python train.py --n_layer=16 --head_dim=64 --d_mlp=1344 --attn_scale=0.125 --tie_embeddings=false --parallel_block=false --init_std_down=0.00214 --optimizer="muon_variant" --grad_clip=1.0 --final_lr_fraction=0.0 --train_tokens=949900000 --steps=7049
MLP neurons of a small language model. Each row is named by its layer, matrix (down: output weights) and neuron, and shows model dimensions 208-303. Each number is 128 + 24 x the weight over its row's rms, rounded and kept within 0 to 255. Numbers have three digits each. A neuron's up and down rows have the sign that makes its largest values positive.
After each neuron's rows, "fires before" lists the tokens most often just after its 100 highest values on Wikipedia text that the model never trained on. A number after a token or word is its count.

L3.down529:132138093107161134158169129128093136113102139137132128163103076110115097160105152130173157128133126124113085140092091134078168157114160112150146122118139099118085128103128131123126100159128155077105073142135135139131077145134142100130122152126144127147152123158141129131091125139171112175
fires before: " as" 27, " of" 24

L13.down1063:103119087132094138121123134153151156167097137106154149160107136112111073131072152139120123156143155152133091125121148120110117096155091130137098135115128168140114108106102142138147097128134074172134119135169161144144113159185115142110153114142127110125112117122202128110135121096116119124
fires before: "s" 42, "s," 10, "s." 7, "," 4

L3.down676:099138157107149174119154117102100126185144112122209126130151134155095106080103147162133099163089142139182099192101092112099124114105135082148165131106126114152115152099124098108157134171068127167124120154135139110147148088098165141128126124156141116153137114142126143148134125105151111188
fires before: " |" 55

L13.down1225:124143148138154129144115102124160167150130117082163123170086121107081083119122087164113111120119163163124090111112131091101171104122109105151102152109119145138105110119122155113124094081146137171113144129152149147138086117160115149176145130151084098123110133136179164100173115116093108150
fires before: "s," 38, "s." 23

L2.down1045:140160139115122148116104121126109149153110137110134094117144137116150131142111168077185106127091111126135123142105140142160110159101140106087111175106113087132085156125135095084143141147150174135076154106140167180117139147137122131130129142116130123158123155133137138104181133137141141130
fires before: "\n" 76

L11.down248:140149102158097178125104141097092086145082161155109141127115133157172172145124144133128134140107102168126156120119119132150078137146161118085081153109157101130083127141113145153111132111116136157140122087109143180130160187158118110183129120088107135093083096136158142113164127112105132110
fires before: " by" 27, " in" 20, " from" 5, " a" 4

L10.down847:162096170133118122122141117128175129093178091101129126128143149143105136103144123121092156150151096119149134148133144118109122168123152145153110158166131106142134130119111129140122146126120103178086188131129106178140180103085130118154156151130117111122150139085125119136154093109120120096
fires before: " States" 39, " Kingdom" 11, " States," 5, "\n" 4

L11.down1329:175110162084127128132109085096123118166142131108148153127141139131137157131115126129166131117090123138082155134126127103129110126153153155161097119138127120107123147188071128152109121073081126086116090142128098079108176123107142134112138103124136097171167120128112148141159109127116150123
fires before: " well" 20, " a" 17, " the" 15, " part" 8, " of" 5, "ks" 4

L11.down681:119130125169143115088163096109145153110159136106151100135115100092137131141085102125137133140112123135124087094110143083148120136161171121100136152144129131116131125111112103098140116152111154156089103171093098103117107106153102146127114117159093088111133147153141103125111180118144170109
fires before: " of" 16, " for" 9, " in" 8, " to" 8, " and" 7, "." 5

L10.down1318:158057170118121120176120142140127112136103156110098087165117115138122145138107140115110105171151126155131131113143124113111130165143160128121099119135138103112065152110110110147107131110111094132122136139109146124138102133133105112161093124160135137144126186145158099084155143102115175110
fires before: " as" 23, " with" 7, " is" 7, " was" 5, " by" 4, " known" 4

L13.down1037:099129119138148108099123149141170176128130134119110128148115132148126152147137137133115140104159131086156126137104128133132130055172116123134132129142124128080105105113109140160145155120095132069151130130161088115160160158082097121128145136124087100136110125137138124135158090144110101126
fires before: " of" 53, " |" 4

L13.down690:126142096118102107094113125109088116119086113130108124129084091119114138129120161127132131135201139126111109159121123126143175100155109168128151136095085151126081168137097185150165105143130092112098115157121157112103102131158095123165137135147133107085094113092129109092078152128131129126
fires before: " of" 55, " and" 8

L10.down1031:088139103130133121096145132112112114063153114158161124127133127117119171112146131132112118122022109122143153124188140110111157130124086132111103116162162119168132129113125078134125143147130140110120124146110110140110092156140146149114132124118179168125105110116116090131142166136119114127
fires before: "ian" 13, "ai" 12, "u" 12, "ia" 6, "a" 5, "j" 4

L11.down411:125140058149121200150133156102096129124135182103134153152116150167161131159115109127114099147074131102152141169131156112119116158124171119127093142159123119102096094158115118117096143135097089111158129110108093107120147147133095128168105127141158101140132083110155078134107114070141095155
fires before: " as" 24, " to" 17, " by" 6, "ing" 5

L2.down110:167166064135143180151156118095157131127104102121101129135110103114125107159124118175173102134141125154141110139148083163122149148131176151140103137098123117104137072108106102121130093150108190099120169105108127086116158138152118118094138092098099092139125150158139134122111105155128138134
fires before: " to" 25, " of" 9, " by" 8, " in" 7, "ed" 6

L11.down61:144121112127093154124082114109140158100166127115119149142132152100173125145136089177135141100109124134089123115122132114153102119189123117119067105101114130141163120076101090166133163119121108141109074118126135133109139156115161141126103185068167093154123151133132112122126122080102142117
fires before: " the" 35, " which" 9, " his" 6, " them" 4

L13.down920:105136134139103139153115120093118120136159151106135094155108151125128121153102116122116137086138141123110109118138115145154144144112134128134120123114156118120115105142138153117156151130129122121146128075142134156121131159080137138126125091132118124126137116101154123154126118148084129136
fires before: " on" 41, " to" 17

L11.down119:117138161110142139141112166148102121147103093124149146110167117158149128083178142136118098131129120167150096165152177139137117126106133144148142107168105188122071123125129119152150133118071152107141116134077112158130106133125151146149114118160114110152124110122150156122109108126143148118
fires before: "-" 83, "\n" 13

L11.down847:111160134118151159129124083141121171193109135145090137151109140093087150138113168157112083085149134133061140096112148129143143121113130124143104155129201132160165180124129158118124124119121114165086120143119084150111137156158135140116129156146126147102144138146135153119138126117079141126
fires before: " a" 49, " the" 7, " an" 6, " one" 4

L11.down1172:136173138123055146124109110169133095126175119145116135101123128155125109110127132132137132138171119124137122110120166137119121156144146094103135110110104144148141175105168173143146121124139143120090101073129141166124146154109168134122119043113116073108104140155142139143141145189177128115
fires before: " ==" 33, "==" 11, " and" 9, " |" 5

L13.down823:132146139120172135108133148126125180201110158169111172124148140071137101100126168143122146133127111178141135144115086098096099094123135123107172144142135132138122140151133112103180125115100111099107115149110107102076093116124124105108136098094168155128164101158108137115138094129135089129
fires before: " |" 46, "ed" 5

L3.down1016:147130147095176115137138108097136174093109159091124122143107133127128088157105098121142189154142142099145184128137133172139122188169106144142118114156135116084114140140105160119135131130138109164192138128137102104137129124138112116149127098149133091121183103170166131123114107105121108142
fires before: " by" 37, " in" 8, "ust" 7

L10.down844:066083134132116105105110130109107117167124117083121076117165134115158183138126122097143121093072128132089134120149151078132131134119093089161114143119078140152090141117131090132094165122114142144144108147086149093139146160122125122105143174100092148126098172138134127137139159106088129111
fires before: "|" 48, "\n" 9, "|---|---|" 8, "|---|---|---|" 7, "L" 6, "B" 4

L2.down285:166147154150095131076116161145166143109157106093171081110145147139123151129087135126139171144131120073156110136146134104086106159160155142137121148111095129096123118172166114126157141121113079087163127136131129135177112165131112142127108155142122120139089150144140176159108151124109135148
fires before: " of" 19, "age" 11, "," 8, "." 7, " was" 6, " in" 5

L13.down474:092121125119116106123141122121115101103096153150120120144157127137144113126112101145117126128052136134121146132138107130117091087128117161136141161181105161096173117122110076157114179123122089144149117125053148124119124113109098073126187106116136139121094129132099124139117129127167103127
fires before: "es," 32, "es." 28, "ing" 6, "e," 5

L2.down23:161136126091137118110152147101116112111129136161100108120142159139126164163129092123128144123082101125159145122109153162180117156132117103158143157100138120144127131155106096091093135110116106085111115114149136099126148143154100122128151153125083122131113138147157093138111129125127144128
fires before: " |" 38, "2" 5, " 1" 5, " Coast" 4

L13.down716:148135125130160195122117122076132163157156135110122162127122123113107129171138143104131108150184112109133098158085147117088113110122175164120141097137103128097144136087116124100104160076169160125133108096142147134109137178131088120121110144201120168126090123152077102122113133113153140156
fires before: " that" 49, " it" 5, " the" 5

L10.down1311:124163135101137083157146082143113103117093137121097118134094150149122106152131125116149120132111154114113141116114106157169132167141135121081111099131094103103129147155145126078091137112131071143086121135118151139120125150106153162124158142123142152090128109126128138131128101119145137136
fires before: ":" 50, "ation:" 4, "s:" 4, " |" 4

L11.down110:157121149139139122138108118156141138142128143110084169119181103104133133109172101103126127113110128153142139136120110126093103106153164127156088099091103133099098152113133097148171124128079116122104105148121123115138136159183110098126139147143079127120152149136123111098130100096089130124
fires before: "\n" 62, "-" 6, "SA" 5

L11.down872:086117166128150142145156109129103153123161121088104138126112126100116119114081131164164128108120169126146158118134121107138164137144149145091172162180138114125143182132152123121144112139156110122123104115120167172119110142089137141167106116109106125169102127101085143102147126149086157133
fires before: " |" 51, " (" 8, "\n" 6, " (2" 4

L2.down155:133152117097083084117161133118135121128164109097119149165117165081124152106161155137105116126149120127145142109116125126117104143149203123111120103073141111140159123152100104179140168094108120143125137091134113131155120142110121128130138151104108126150115060128110128096131187130138117132
fires before: "\n" 88, " " 5, " |" 4

L13.down253:144141140083118069129084160134134154083141101133145135123098126141095121141176141134126109135132133133133159087125123126118160106143135085131114099108093144132118123121177098116134107113131152108113169166110090134159117141099138124150110103159126085149146139125112098125138098145154094107
fires before: ":" 46, "2:" 5, "6:" 4, "4:" 4, "s:" 4

L10.down486:131148122162102107149159114139144130118099108112113161147150087118098140149149148150117087158139138125124179166079129120187144091160130151118135097149132138113131120146102144131134124122187131154143120166106107100066112115101153140122106116131121135121125137131141111116091137128096089088
fires before: " he" 25, " the" 15, " she" 11, " it" 7, " a" 5

L13.down523:158148127145128105139162136106099109122125168159143114157107153146153097110135176111137101173096098129126136148116164142159106140160115135127138118120134100133169098134103139076124125144167116124119135116126143133121128110123120149141165185104126106124121104132092168121126101053121114119
fires before: " |" 97

L11.down802:147154104156112139133094112166140133088137150148089127115119162107133099137113115146118086177136081107136089117112121144144108178120143138148148138162114108106122114096134132144122145109140135106137129133142103148123114122130122146093137101113120138147146136168105129082108129152131143120
fires before: " was" 16, " is" 13, " are" 13, " were" 5, "for" 4

L11.down356:119105135096168142112182136165089117132127123142096092147121142119148122092089158164136152117112130098149168152146132115105200129158159135110128153142124163118129099130140158134098175166121130162116115089166103100116118136123100071150132140116133094116103130162118150123121139115103111101
fires before: "\n" 93

L10.down34:160117153158146110107107120132112131085086139126162173150103098109101124143083167139144142098140163150176156145101125137138111129185102113094149107096099143148053116083078152089077070124139126106162132114145126158135149124092115161074182133107117129105098102137138127169119114124160123139
fires before: "|" 78, "-" 8, "\n" 5

L13.down1060:105125161121150121153130136109117120160155123100142114128104115112127117145094148133121152084143151115105137118102133101140121140123133074150116146109151128149125050174101136137172114101118126107145103149138110170096128147149160152085143094166148144082166121156131141130101161117146150132
fires before: "ing" 34, "ed" 17, "s" 5, "out" 5

L3.down647:119160104103112161122127118103134086118120164144093126064079160118126142132154157185135120130156116111135145127133110107123180115120112096108137087156128083170074118139114089112125134115147158092154159118151120076147172119128131124099123133083131177106137154159170141092099130108138139154
fires before: "\n" 93

L10.down766:105124094164161156104142085125114107150118111157101151099126115159130131129125112131097109124107126075127123117136099137182112124159108109112109100139140143138111160069098118112143161124148101113105148130119141171180135152096153140135135105114159120133114125164112118122148147118139151101
fires before: " the" 46, "ocrat" 5